From a checkpoint of a small transformer trained on Wikipedia: width 192, 6574 steps.
MLP neurons of a small language model. Each row is named by its layer, matrix (gate and up: input weights; down: output weights) and neuron, and shows model dimensions 32-127. Each number is 50 + 12 x the weight over its row's rms, rounded and kept within 0 to 99. A neuron's up and down rows have the sign that makes its largest values positive.
After each neuron's rows, "fires before" lists the tokens most often just after its 100 highest values on Wikipedia text that the model never trained on. A number after a token or word is its count.

L4.gate566:38 25 58 47 37 46 60 44 44 42 43 49 50 47 63 48 41 53 29 55 29 37 36 73 79 41 48 72 49 52 59 35 36 53 33 46 72 44 43 65 42 42 38 66 47 52 65 48 49 67 51 54 51 52 37 61 30 51 64 28 45 36 56 78 36 54 57 54 53 29 45 59 49 62 40 71 47 65 40 48 38 49 58 51 62 41 43 34 64 56 53 60 42 49 61 43
L4.up566:53 48 59 42 66 57 41 52 39 65 29 56 22 45 46 40 48 50 35 54 32 40 58 44 48 47 46 73 56 46 57 36 65 36 53 42 58 61 53 52 51 48 50 66 42 50 40 72 49 29 42 49 39 57 46 63 40 47 53 63 59 38 65 51 44 40 13 57 48 31 40 62 63 75 40 50 77 27 60 46 29 48 39 54 57 64 47 46 66 48 55 44 50 62 42 60
L4.down566:56 32 47 25 30 61 36 51 50 64 25 37 62 52 53 42 42 56 65 44 56 54 38 73 53 62 48 33 50 48 55 53 60 50 67 56 49 55 59 62 44 47 47 48 44 58 39 53 36 34 38 44 68 64 42 47 34 43 55 75 38 64 54 65 72 48 52 44 57 57 74 40 35 50 34 23 48 63 57 54 41 60 36 57 56 56 39 59 44 46 44 81 52 52 53 26
fires before: "1" 42, "2" 27, "ag" 4

L4.gate281:45 43 71 56 56 35 43 71 42 39 51 35 22 56 57 46 71 55 58 55 22 70 53 47 73 48 49 39 46 70 46 62 37 29 61 50 41 77 34 44 48 38 68 34 54 81 67 49 49 46 35 37 27 48 79 39 49 47 43 34 39 46 48 70 45 40 60 56 34 50 52 35 42 35 56 54 57 51 41 65 42 60 55 47 38 32 53 33 52 54 47 47 56 38 62 64
L4.up281:43 45 57 57 55 44 59 40 71 51 45 44 50 47 38 52 59 49 30 66 54 49 44 55 69 66 25 50 35 61 50 69 63 42 48 15 43 48 46 58 75 40 57 35 27 59 45 49 57 87 35 34 47 22 73 49 53 43 33 36 53 56 59 50 55 61 53 55 42 47 36 39 42 53 55 40 45 40 55 52 54 53 58 37 44 30 46 70 42 67 46 52 56 44 41 44
L4.down281:44 46 62 52 28 25 52 42 61 50 58 35 37 76 60 49 76 48 73 47 14 34 56 46 60 36 54 42 44 51 44 53 39 51 45 53 37 64 50 78 52 69 48 61 46 51 72 47 49 35 55 43 36 44 54 35 54 63 39 40 45 45 46 75 32 55 59 59 38 61 55 42 53 48 78 40 65 61 45 37 60 46 44 42 42 54 46 23 46 24 50 41 61 53 39 50
fires before: "," 61, " the" 5, " he" 5, " of" 5

L4.gate513:55 42 43 47 60 73 47 53 38 29 54 58 53 43 73 76 47 28 31 58 50 38 57 35 42 27 46 44 56 56 59 51 59 54 27 41 69 65 62 65 36 45 76 74 44 50 45 49 58 43 51 34 58 39 59 56 30 41 44 75 52 53 53 30 51 54 46 45 33 34 72 41 44 58 46 55 27 54 50 50 55 41 41 69 41 67 49 65 47 60 50 38 56 56 48 33
L4.up513:65 62 50 37 51 66 40 44 53 49 48 50 26 59 61 55 32 27 43 61 41 44 66 36 29 54 52 53 46 89 42 58 55 40 49 52 44 36 48 57 74 41 66 52 44 53 36 46 45 40 71 44 38 31 47 39 48 24 53 72 61 32 52 60 53 60 30 37 37 56 46 43 53 50 47 56 63 56 58 48 56 35 72 49 40 60 51 63 60 42 67 36 57 26 42 41
L4.down513:41 83 41 53 51 62 64 43 59 70 33 48 44 53 79 61 48 55 46 32 30 42 56 57 56 50 59 55 69 50 64 39 50 40 49 43 49 46 51 44 60 45 40 48 46 69 55 43 43 53 51 57 65 65 65 53 41 48 69 53 41 43 59 34 44 30 48 47 62 50 21 47 31 48 42 71 43 52 55 58 61 40 28 69 54 64 41 41 62 37 61 51 60 40 45 57
fires before: "-" 43, "\n" 16, "ia" 6, " is" 5, "r" 4

L4.gate689:46 53 51 57 44 57 54 27 47 46 23 47 50 61 48 42 56 50 48 60 50 46 39 67 54 50 49 60 43 50 41 63 51 84 47 33 29 49 54 64 71 39 62 57 55 55 12 49 60 43 52 48 57 47 57 64 57 34 62 54 65 33 67 47 71 42 53 47 59 48 61 61 55 61 43 59 26 50 36 50 39 59 63 63 49 35 43 48 39 71 46 45 25 47 58 31
L4.up689:56 32 52 55 66 24 46 58 45 63 54 39 60 55 18 53 28 46 51 52 49 48 75 67 64 48 80 47 49 57 57 45 58 35 39 33 53 68 50 61 61 40 62 34 45 59 22 47 44 44 54 63 42 54 60 52 20 41 54 60 60 27 56 37 51 55 31 60 31 64 59 55 56 63 45 41 57 51 44 54 47 48 54 57 67 70 42 36 53 35 35 65 60 74 44 51
L4.down689:58 56 39 43 56 69 34 56 38 40 33 48 42 31 48 40 64 54 52 47 38 37 83 62 66 42 49 49 51 60 40 51 35 53 62 53 51 49 30 72 60 50 50 47 55 42 54 43 21 48 52 46 47 84 51 54 61 51 47 57 70 72 41 43 55 36 56 43 52 55 48 58 81 55 48 51 39 63 64 63 40 61 48 72 43 51 58 53 22 32 46 43 51 66 40 61
fires before: "0" 59, "ly" 6

L4.gate271:55 51 47 32 45 62 42 58 36 66 45 58 50 48 60 50 37 59 31 63 71 34 54 51 37 59 59 49 56 38 56 51 60 38 46 61 73 35 55 39 35 55 45 68 19 40 49 30 41 75 40 45 50 22 49 47 39 59 46 51 51 30 38 69 38 32 61 38 39 45 43 43 62 65 39 63 43 69 56 50 65 48 67 68 64 50 46 39 79 38 58 48 66 63 46 60
L4.up271:71 62 55 44 64 63 60 37 40 33 72 76 69 34 46 59 37 53 26 40 64 57 73 49 42 50 49 61 54 56 55 33 50 52 56 41 65 52 68 40 37 52 44 66 49 63 46 68 50 51 54 56 57 29 44 62 59 28 32 59 75 53 67 58 36 54 34 70 43 16 62 44 31 46 59 58 52 73 42 62 55 54 44 79 64 27 66 44 67 47 30 64 65 49 61 37
L4.down271:41 68 40 60 45 84 44 52 68 39 36 60 29 47 55 70 32 49 59 50 46 46 62 68 46 52 57 66 62 52 74 55 54 40 30 53 30 58 74 53 19 46 57 49 53 53 53 59 35 33 61 59 53 39 52 70 49 61 43 75 46 55 64 67 21 48 55 47 76 63 54 58 60 59 55 52 65 51 42 64 71 35 25 60 66 39 52 45 95 47 53 56 27 51 47 58
fires before: "\n" 97

L4.gate355:55 55 55 19 45 46 46 61 49 48 58 41 30 55 51 59 46 34 55 59 59 50 61 50 39 31 55 39 35 41 59 64 36 48 40 61 22 49 30 37 36 22 51 53 63 47 37 21 53 54 39 48 35 44 55 41 62 49 43 23 35 41 60 35 53 63 53 48 74 50 40 46 48 44 42 53 58 56 39 35 46 50 60 39 53 55 53 36 33 59 45 49 39 31 58 50
L4.up355:62 52 38 42 37 44 25 36 36 67 55 61 47 65 48 46 48 59 55 47 41 64 38 42 51 57 39 32 35 48 62 39 74 51 49 42 38 54 75 73 35 56 53 67 55 47 15 40 35 53 45 35 71 37 51 55 34 51 45 47 43 44 26 47 29 53 57 71 60 63 51 68 59 60 39 45 54 63 46 44 53 46 69 44 32 12 54 48 57 41 62 48 67 42 53 78
L4.down355:37 40 55 66 49 48 55 34 52 44 35 38 47 58 69 33 20 53 50 62 66 45 45 38 63 46 62 53 44 48 56 40 63 56 67 45 45 61 45 70 74 53 18 61 32 34 57 51 59 38 49 60 54 59 63 62 46 47 44 35 47 32 57 52 44 50 65 63 65 53 42 62 46 28 36 20 58 37 60 66 57 51 36 50 61 47 51 41 59 47 49 49 71 47 32 48
fires before: " the" 16, "1" 14, " %" 13, "0" 10, " of" 6, "2" 5

L4.gate37:58 53 53 42 44 72 60 48 38 46 63 67 45 45 82 43 42 48 24 56 63 52 68 49 49 48 52 40 52 59 59 40 50 49 54 49 60 39 64 54 35 35 61 80 22 37 37 42 56 64 62 35 46 41 47 72 42 70 41 53 65 52 76 41 43 36 51 42 49 34 54 40 55 45 48 51 38 60 55 67 69 37 52 63 73 42 40 61 90 58 61 48 80 38 47 56
L4.up37:41 67 42 43 34 66 62 26 40 38 40 71 62 56 70 49 38 33 29 53 79 53 75 43 50 53 63 38 46 61 56 57 54 58 48 37 50 52 59 42 44 38 46 42 36 38 27 38 59 65 45 31 66 32 47 65 42 54 41 50 69 31 59 58 42 69 42 33 38 26 46 43 53 44 36 72 51 66 41 53 77 35 53 65 50 46 54 56 71 46 57 45 52 55 58 49
L4.down37:64 48 51 45 37 97 53 61 49 52 41 49 33 47 57 62 35 44 24 59 54 39 58 42 66 46 63 60 52 41 64 47 66 44 38 47 43 39 72 56 22 40 56 47 49 56 53 55 59 48 42 61 68 45 49 61 48 56 53 49 46 56 61 51 42 42 50 46 52 36 67 38 45 48 43 53 50 63 35 56 72 43 43 61 58 58 38 49 99 65 26 45 57 39 67 47
fires before: "\n" 100

L4.gate763:50 44 31 66 37 61 54 29 49 61 34 43 40 54 46 42 40 64 40 46 32 63 53 62 36 71 44 50 35 56 63 32 52 66 49 43 46 61 34 40 44 73 36 55 55 47 46 39 60 38 38 45 57 51 70 44 46 52 54 36 63 57 30 33 67 24 11 47 51 58 35 51 49 63 51 62 57 49 52 54 39 34 47 46 56 56 36 56 41 53 62 57 49 57 43 66
L4.up763:40 54 26 54 41 67 53 50 60 39 52 55 61 54 48 30 55 48 54 50 74 60 40 53 68 44 59 63 41 62 49 42 50 38 36 53 59 59 68 44 38 67 48 61 67 40 41 46 75 72 58 51 56 46 34 44 53 39 53 41 51 64 67 66 38 56 50 58 51 45 69 48 35 69 46 42 32 60 51 54 47 47 69 84 56 16 70 50 59 51 47 38 40 50 48 82
L4.down763:56 57 51 46 51 43 55 48 37 43 34 60 66 37 47 44 61 51 42 82 85 48 60 46 55 54 65 54 36 31 50 62 33 69 40 58 46 57 67 55 74 34 38 47 35 45 51 59 33 43 41 62 46 46 49 33 40 53 30 65 54 53 54 48 51 65 76 64 85 63 57 66 46 65 61 67 35 58 56 60 50 54 53 51 44 41 39 38 74 48 52 32 64 26 59 46
fires before: " |" 24, "2" 24, "1" 14

L4.gate45:54 63 48 53 34 60 55 64 62 67 22 35 72 47 61 46 50 63 48 48 31 46 21 36 33 49 54 44 54 64 39 46 47 43 35 73 57 44 44 22 55 58 50 76 43 38 56 66 54 57 50 33 66 50 25 40 35 23 59 70 39 22 41 47 36 40 71 45 52 41 46 57 55 48 45 38 61 68 57 60 36 45 60 32 61 56 35 48 42 68 66 46 43 44 64 61
L4.up45:54 52 36 52 43 53 59 34 58 43 53 58 42 61 40 33 38 43 45 46 58 35 76 54 38 41 55 65 61 62 47 49 57 59 38 45 46 39 56 32 80 41 43 60 37 40 40 65 36 47 69 55 37 62 56 50 56 70 49 35 67 50 32 60 53 77 67 38 70 34 56 24 52 60 49 51 73 61 51 50 47 53 67 54 67 50 18 49 44 41 48 54 39 41 55 40
L4.down45:51 30 22 34 37 51 40 63 59 29 34 47 57 67 29 57 55 55 28 54 58 52 70 40 50 51 50 54 51 29 51 59 37 53 65 34 33 47 44 37 21 37 59 34 56 47 39 44 33 66 39 59 58 25 52 46 84 52 52 37 40 62 61 58 77 51 45 48 39 52 48 39 36 44 50 51 51 41 55 39 53 30 41 63 35 34 68 46 58 55 40 53 53 41 52 24
fires before: "\n" 47, "ation" 8, " (" 8, "-" 4, " is" 4

L4.gate722:64 46 60 43 42 78 63 32 46 49 45 65 40 52 38 44 59 32 23 49 67 47 64 44 43 49 51 40 34 51 58 38 59 39 39 44 66 42 68 38 53 42 40 50 41 46 41 70 71 48 38 60 56 61 38 69 42 54 57 39 51 58 71 60 38 60 52 41 46 35 56 29 53 58 56 59 50 60 45 64 84 42 66 67 59 61 46 71 59 49 36 46 67 50 63 57
L4.up722:54 52 42 24 35 65 51 37 61 51 41 73 45 41 48 39 42 58 26 44 58 46 83 37 45 55 73 36 58 66 58 40 63 32 46 43 40 45 79 51 36 38 53 44 33 43 46 45 65 59 45 49 65 57 52 67 37 62 50 33 58 53 56 68 47 62 64 41 45 43 52 42 58 53 50 58 41 73 48 75 80 50 40 61 60 53 39 51 59 48 36 34 54 33 59 53
L4.down722:54 47 56 46 44 88 53 46 57 36 51 56 42 43 46 48 48 38 29 63 54 40 55 34 40 45 53 55 71 40 59 45 56 49 60 51 38 29 63 62 51 37 70 45 42 55 39 36 71 58 60 56 62 98 44 50 64 62 42 46 57 53 54 53 42 26 63 52 39 29 71 48 49 49 39 33 62 64 55 46 73 36 60 70 60 43 44 59 98 61 44 31 63 42 46 57
fires before: "\n" 100

L4.gate530:41 62 37 80 44 66 43 64 47 65 64 50 43 53 62 64 45 39 27 48 46 43 47 53 41 42 58 36 62 62 32 41 41 59 53 58 47 54 59 60 53 41 64 62 50 44 35 38 42 64 39 49 44 35 49 66 29 50 68 50 51 45 58 37 62 35 33 46 69 55 45 51 57 51 41 65 40 59 39 58 37 79 47 45 45 39 43 45 44 42 63 42 37 34 52 67
L4.up530:69 59 48 72 54 32 79 58 33 57 33 56 46 53 63 59 46 45 46 50 61 71 30 69 58 69 34 37 42 77 49 40 48 54 45 50 41 66 21 50 69 45 60 62 63 42 49 49 63 75 28 35 57 25 64 44 63 66 49 40 30 48 33 47 49 35 62 49 48 49 68 32 36 50 49 54 55 60 46 60 60 55 78 35 64 34 50 38 52 49 55 41 44 49 32 65
L4.down530:44 55 30 82 57 42 49 55 42 55 41 50 38 24 24 69 40 40 25 49 68 57 54 44 56 52 70 54 61 53 46 51 22 84 46 66 47 41 55 48 40 32 56 73 62 33 39 42 58 65 45 29 43 43 52 55 50 50 36 49 49 31 48 38 47 69 37 77 63 60 62 48 44 33 40 66 50 58 53 52 49 40 37 39 40 29 54 50 69 32 59 49 65 52 26 41
fires before: " a" 30, "-" 13, " an" 11, "\n" 10, "." 6

L4.gate472:38 56 58 57 33 55 28 50 51 58 42 60 56 65 70 51 31 64 42 44 59 35 55 48 79 52 59 59 12 46 49 37 48 23 51 48 60 34 63 62 53 64 44 60 45 53 39 44 22 45 66 66 47 55 65 71 47 42 56 47 71 31 38 55 49 31 44 44 58 47 50 66 45 50 45 55 60 56 34 70 67 47 62 55 51 40 70 51 62 55 39 48 56 42 63 46
L4.up472:35 72 46 71 53 47 45 24 53 52 36 67 48 58 49 44 58 48 33 55 43 36 61 48 57 56 92 54 58 48 52 57 50 46 47 59 38 44 36 43 58 32 40 41 46 31 34 41 48 64 44 35 46 55 67 28 42 61 46 39 49 34 29 56 53 43 49 48 67 45 60 76 50 35 26 39 45 59 52 53 61 47 69 68 64 50 40 60 50 37 65 55 60 51 58 35
L4.down472:63 35 56 54 32 54 56 53 59 63 40 27 47 53 79 57 59 54 57 52 40 56 59 42 67 29 42 63 37 65 43 62 34 40 30 42 40 47 52 42 56 45 53 48 73 53 60 68 38 39 41 76 34 83 49 46 18 41 68 53 54 40 45 37 44 42 40 41 52 34 47 62 48 49 44 38 47 58 34 31 35 35 51 52 43 74 60 41 37 53 44 32 58 49 47 70
fires before: "\n" 99

L4.gate76:67 46 53 33 70 20 34 64 58 36 53 46 43 61 40 51 60 46 65 42 43 70 65 60 62 58 65 43 47 33 43 21 55 52 36 40 45 63 61 81 32 47 44 34 55 32 19 32 35 43 41 26 61 47 38 61 34 54 53 55 57 59 48 39 40 42 54 72 42 32 56 49 32 52 56 67 46 75 54 37 54 38 56 30 60 33 52 44 60 42 76 60 37 54 62 50
L4.up76:76 40 28 33 30 25 41 65 38 47 47 37 56 42 59 59 59 67 49 55 67 37 56 47 32 50 61 56 52 39 54 55 54 81 39 54 35 50 72 36 65 57 53 62 68 59 44 11 44 45 40 44 44 61 88 42 69 46 42 51 54 39 71 44 48 54 29 57 45 48 58 30 47 59 59 36 56 44 51 42 54 34 34 39 63 55 41 39 26 50 55 62 76 40 58 43
L4.down76:56 61 48 55 50 58 50 53 54 28 40 53 58 40 56 56 46 39 74 63 56 31 44 59 50 44 54 36 54 43 60 73 55 60 44 51 57 35 26 21 62 62 45 54 60 37 51 40 37 50 40 47 32 43 59 45 40 52 21 68 43 24 88 74 77 34 59 56 07 28 48 37 37 53 57 57 52 50 53 39 47 35 53 46 44 52 77 47 83 40 48 55 56 41 62 55
fires before: "ed" 18, "er" 10, "ing" 9, "es" 5, "ers" 4, "ement" 4

L4.gate255:51 43 52 61 43 37 36 27 48 49 33 51 25 62 46 73 51 50 34 40 63 44 68 41 58 58 59 44 43 52 52 35 55 43 68 57 48 61 46 51 47 56 72 60 63 47 53 56 61 48 48 45 60 53 43 36 41 55 65 19 38 70 31 55 37 45 54 42 33 62 57 28 51 46 35 47 61 54 44 74 56 47 29 60 54 33 62 60 57 53 50 49 60 54 62 47
L4.up255:50 56 67 55 37 46 45 51 69 39 46 51 37 63 42 52 62 40 40 62 39 61 41 66 58 37 49 50 37 50 62 35 36 80 45 41 34 57 50 39 09 72 44 66 55 53 33 61 52 51 48 76 49 55 30 55 52 48 49 50 42 41 45 60 59 63 48 33 78 62 37 45 68 73 35 62 55 35 51 71 55 37 65 68 59 59 55 66 61 43 65 63 43 59 29 48
L4.down255:70 50 35 56 45 41 40 38 62 48 71 59 24 59 53 46 45 64 52 51 56 49 51 61 67 49 59 62 43 37 51 45 56 47 47 50 60 59 52 46 41 66 53 70 28 36 59 44 60 27 45 47 58 63 56 48 49 36 52 20 49 33 35 45 51 52 36 80 40 52 42 37 49 47 38 56 81 58 62 20 65 45 44 61 49 58 43 56 61 57 36 38 38 50 30 54
fires before: "1" 26, "s" 24, "2" 11, "i" 4

L4.gate131:46 50 50 52 30 48 41 54 54 42 39 68 38 52 55 34 52 46 25 38 43 51 35 64 56 34 62 51 36 68 38 40 50 41 58 67 74 43 55 44 38 40 65 47 51 57 50 44 44 38 52 50 56 37 55 63 66 58 60 52 70 55 41 53 40 58 54 62 45 51 64 52 19 36 72 52 52 43 56 56 33 69 58 56 46 54 52 61 64 56 56 54 62 39 71 54
L4.up131:67 35 40 58 34 43 49 36 48 67 61 71 46 55 44 43 53 41 55 60 39 38 69 46 39 59 48 51 46 51 52 68 46 72 56 50 38 53 67 52 51 45 47 40 43 45 50 22 63 57 46 58 41 46 67 49 50 63 59 66 34 51 50 15 59 21 61 55 45 47 68 38 58 43 57 40 58 58 36 49 62 55 40 78 61 53 43 43 36 44 38 50 57 58 60 47
L4.down131:24 46 45 60 66 26 64 53 34 47 48 42 27 25 48 54 42 47 51 52 52 53 52 46 37 47 46 40 44 66 45 46 46 44 45 47 62 57 64 43 42 37 69 50 66 47 44 51 51 39 44 64 52 40 32 64 44 52 65 46 37 66 59 55 13 58 43 71 46 45 33 69 64 52 67 39 31 40 65 37 54 53 53 53 47 41 39 67 59 48 59 59 62 39 45 52
fires before: "\n" 62, "act" 5, "ve" 4

L4.gate444:53 56 61 40 74 56 32 32 64 59 45 49 62 59 51 48 57 64 58 47 54 32 68 38 46 52 65 27 39 62 57 47 65 39 62 14 63 58 47 48 48 64 54 39 46 33 47 38 21 64 50 56 56 65 39 68 54 27 48 34 66 47 32 52 59 62 39 35 66 48 28 45 53 55 53 39 37 64 51 44 41 66 77 42 45 38 64 44 74 56 67 36 49 48 57 50
L4.up444:66 46 40 38 64 73 44 56 50 63 56 42 68 68 58 51 57 66 44 63 48 41 76 38 35 61 27 44 23 64 64 79 51 46 56 29 59 36 44 15 57 41 61 69 42 50 32 39 47 44 54 53 52 35 40 49 49 50 60 56 54 31 45 35 54 66 44 49 73 57 47 36 27 58 58 62 36 49 44 42 57 45 39 46 41 25 49 66 01 60 53 49 42 50 44 52
L4.down444:42 39 55 45 53 42 37 44 58 38 38 48 48 53 67 41 49 46 55 38 33 45 35 53 69 51 71 53 63 55 43 45 59 50 66 29 35 63 58 53 40 44 35 46 56 43 73 56 47 52 38 37 42 86 48 50 45 43 31 59 45 50 57 70 54 62 37 58 33 51 42 37 56 39 42 15 53 64 53 56 39 53 54 63 51 55 62 47 90 35 63 45 32 68 57 41
fires before: " " 22, "2" 11, "\n" 10, "3" 10, "-" 7, "0" 7

L4.gate661:62 33 62 63 68 55 65 52 41 43 60 56 68 41 74 65 35 63 53 59 55 42 40 34 47 54 42 50 52 82 34 37 40 44 44 53 39 37 36 35 44 46 26 67 47 55 47 62 50 56 59 43 63 54 43 58 60 57 63 60 50 63 63 51 39 52 37 47 52 41 71 37 55 59 33 38 42 56 62 49 39 59 51 48 77 48 62 42 47 45 49 61 56 53 41 55
L4.up661:47 53 39 41 42 64 23 48 51 28 31 42 34 57 47 05 58 57 45 50 60 65 65 41 58 66 48 49 58 55 47 55 46 39 63 61 37 55 57 42 47 54 37 45 47 51 39 47 48 18 44 49 71 41 35 58 67 41 36 59 34 54 40 43 56 30 26 48 54 50 48 67 41 48 70 72 59 72 49 62 43 62 43 61 45 54 61 37 49 39 42 62 53 38 65 62
L4.down661:43 59 46 48 27 54 31 53 38 64 51 53 41 36 78 65 62 48 40 53 60 50 58 44 41 45 43 61 46 46 53 50 80 56 41 69 54 70 54 65 63 51 34 55 60 58 51 48 50 39 53 30 37 52 44 54 52 66 57 32 55 06 36 45 51 57 43 38 55 46 42 43 49 57 48 54 43 56 53 57 66 48 26 44 59 69 31 51 82 60 57 42 61 52 35 48
fires before: " |" 41, ":" 25, "\n" 5, " (" 5

L4.gate169:41 58 72 52 60 60 52 39 37 63 35 37 65 60 48 78 56 51 74 63 23 63 60 52 41 63 39 34 56 29 54 42 16 59 50 49 56 25 57 44 58 47 62 53 47 41 42 23 53 62 57 47 59 63 64 47 44 43 59 52 69 64 60 24 42 66 60 43 50 50 85 51 46 57 72 49 55 42 64 57 52 45 61 51 51 21 35 61 40 47 38 37 41 54 42 50
L4.up169:42 66 60 61 75 49 60 62 53 56 57 59 30 56 51 34 65 54 50 33 49 40 75 28 59 63 88 65 49 54 53 51 64 51 53 41 53 32 33 60 57 57 48 52 38 33 26 31 46 59 44 48 55 60 45 37 78 43 32 70 58 60 40 68 49 69 24 52 31 57 59 42 57 46 41 58 68 56 35 68 33 56 49 36 32 36 59 59 52 51 43 34 25 57 55 38
L4.down169:48 39 36 45 44 59 41 33 37 46 69 54 60 47 65 53 36 30 53 42 37 52 39 83 62 51 52 82 67 54 49 50 64 40 59 52 41 45 40 64 35 45 61 54 74 41 53 67 57 64 59 58 70 58 45 72 50 41 41 48 30 40 53 53 54 52 48 43 61 45 30 47 57 13 35 34 51 43 51 40 44 47 45 76 55 66 60 50 48 66 64 47 37 48 42 59
fires before: "|" 27, "-" 9, "|---|---|---|---|---|---|" 9, "|---|---|---|---" 6, "\n" 5, "|---|---|---|---|---|" 5

L4.gate25:84 51 16 44 58 29 47 81 61 40 61 36 60 40 52 53 57 47 47 39 36 45 70 71 57 66 57 61 46 51 40 37 57 66 53 54 54 38 46 36 27 60 65 47 49 68 67 40 51 56 51 29 49 49 39 40 56 51 49 38 40 57 44 49 66 41 47 42 37 21 40 53 51 53 51 62 51 53 54 38 29 43 57 50 51 43 48 54 52 35 59 64 51 59 58 26
L4.up25:38 38 63 35 63 51 28 67 37 42 39 33 59 39 57 41 57 55 52 42 27 42 43 64 43 42 48 65 65 57 61 35 56 41 30 50 38 54 42 53 29 67 39 43 54 27 44 26 54 51 36 62 64 48 56 40 33 43 37 93 53 58 58 31 61 43 44 48 26 34 39 39 34 58 58 77 63 36 56 57 55 51 52 43 53 69 59 60 59 55 33 56 66 52 41 51
L4.down25:55 55 49 33 46 48 54 67 41 39 38 47 67 53 59 59 45 42 59 41 45 57 44 39 50 46 52 42 51 42 54 51 46 58 38 49 51 39 39 53 35 40 41 44 60 25 50 50 20 52 50 46 61 54 58 53 27 41 37 56 48 44 56 36 35 69 48 35 36 28 33 43 30 55 46 67 48 70 53 57 41 38 61 60 58 61 51 41 83 32 61 55 66 62 41 80
fires before: "ment" 13, "er" 10, "ed" 10, " /" 8, "ers" 7, "ing" 7

L4.gate691:73 44 34 54 40 23 63 60 53 45 45 61 52 37 45 28 49 35 50 68 43 64 36 62 55 34 62 57 60 64 56 48 34 46 32 66 46 46 57 74 74 50 55 46 33 58 57 60 56 59 39 46 66 43 61 45 49 46 33 42 47 49 47 69 50 46 53 52 60 34 60 59 58 38 41 60 51 63 78 42 54 31 59 35 40 32 41 40 25 39 68 61 39 52 58 49
L4.up691:56 30 46 38 54 59 55 56 55 26 65 57 56 46 35 44 46 49 39 70 50 49 49 33 72 43 69 38 60 65 56 46 41 75 58 58 65 36 49 43 72 50 57 68 57 50 40 58 52 47 64 48 63 72 48 33 44 64 28 58 50 43 59 62 38 80 47 57 59 71 69 67 54 59 52 70 63 58 67 43 68 33 68 47 37 53 33 59 60 55 39 62 53 80 66 44
L4.down691:32 49 47 24 31 65 46 79 52 49 60 53 46 38 69 59 67 46 51 49 44 34 61 40 58 35 60 47 39 34 57 46 37 50 55 39 28 49 54 21 40 45 50 45 61 41 57 62 88 63 53 46 49 65 51 58 34 47 42 54 51 48 53 52 49 47 36 55 40 45 68 54 62 39 58 35 29 70 57 30 65 42 63 48 45 43 30 55 36 58 51 63 73 76 53 41
fires before: "9" 13, "1" 11, "0" 10, "7" 9, "3" 7, "4" 7

L4.gate112:46 64 37 63 55 67 55 38 41 53 60 47 35 22 52 55 65 41 43 39 44 70 42 58 63 56 75 54 55 50 41 48 46 23 46 79 55 49 39 29 39 70 45 57 60 46 40 55 50 34 36 35 51 45 58 61 56 59 45 65 46 37 18 37 56 58 36 44 41 47 64 23 30 43 52 64 70 39 46 30 24 34 50 52 40 59 55 30 35 50 52 35 57 51 38 49
L4.up112:66 42 52 43 65 67 72 55 46 35 38 53 30 34 58 43 55 54 46 63 52 53 56 46 30 49 46 72 31 65 46 64 23 53 35 44 52 42 36 65 51 54 61 37 33 36 70 59 51 46 63 52 34 48 45 60 41 53 49 32 43 40 41 57 51 40 55 48 56 63 58 53 74 60 54 68 56 63 61 53 51 36 66 28 35 52 54 57 73 50 56 49 40 57 68 61
L4.down112:66 43 42 37 55 46 48 61 48 42 47 48 41 53 49 36 28 60 46 45 41 54 71 55 38 47 46 53 69 62 64 45 52 36 62 43 50 64 50 40 52 38 58 62 61 53 40 66 52 40 57 23 41 68 56 60 79 51 27 41 51 27 41 67 61 67 56 66 50 74 28 34 31 42 80 42 77 26 53 46 38 35 57 42 42 49 46 66 15 59 53 62 44 52 53 33
fires before: "," 33, "1" 13, "2" 9, "6" 6, " as" 6, "3" 5

L4.gate645:53 25 37 60 45 59 58 67 39 65 49 57 42 44 50 60 59 40 21 63 28 49 47 66 53 60 61 64 45 59 45 51 44 54 45 65 48 55 41 53 50 70 62 67 39 51 61 43 66 37 25 42 62 44 62 72 59 46 57 39 53 73 38 50 57 75 60 37 69 33 46 70 48 34 27 71 33 51 42 61 60 35 53 53 28 44 47 54 37 50 53 66 62 35 66 64
L4.up645:64 55 36 61 50 72 52 52 44 53 42 45 56 68 49 56 35 23 59 30 62 48 38 51 64 36 43 55 46 55 64 67 37 36 43 49 22 42 30 69 62 51 39 54 27 59 60 52 51 53 37 50 58 54 50 56 61 58 46 41 62 64 34 49 40 58 40 39 51 27 40 22 60 57 52 59 71 65 53 71 54 28 57 44 53 25 54 29 62 65 30 64 53 56 58 45
L4.down645:57 34 37 55 60 58 40 47 73 44 53 58 46 41 56 64 51 37 42 51 64 58 55 40 41 40 34 50 62 42 58 45 35 59 60 19 50 39 66 48 72 42 50 50 60 49 46 42 58 52 58 46 65 67 35 58 62 34 36 39 45 44 63 56 64 48 50 58 27 69 29 39 33 31 69 37 36 42 40 59 62 49 41 56 60 68 53 48 65 44 66 61 51 60 18 56
fires before: "9" 14, "2" 11, "3" 11, "1" 10, "7" 7, "8" 7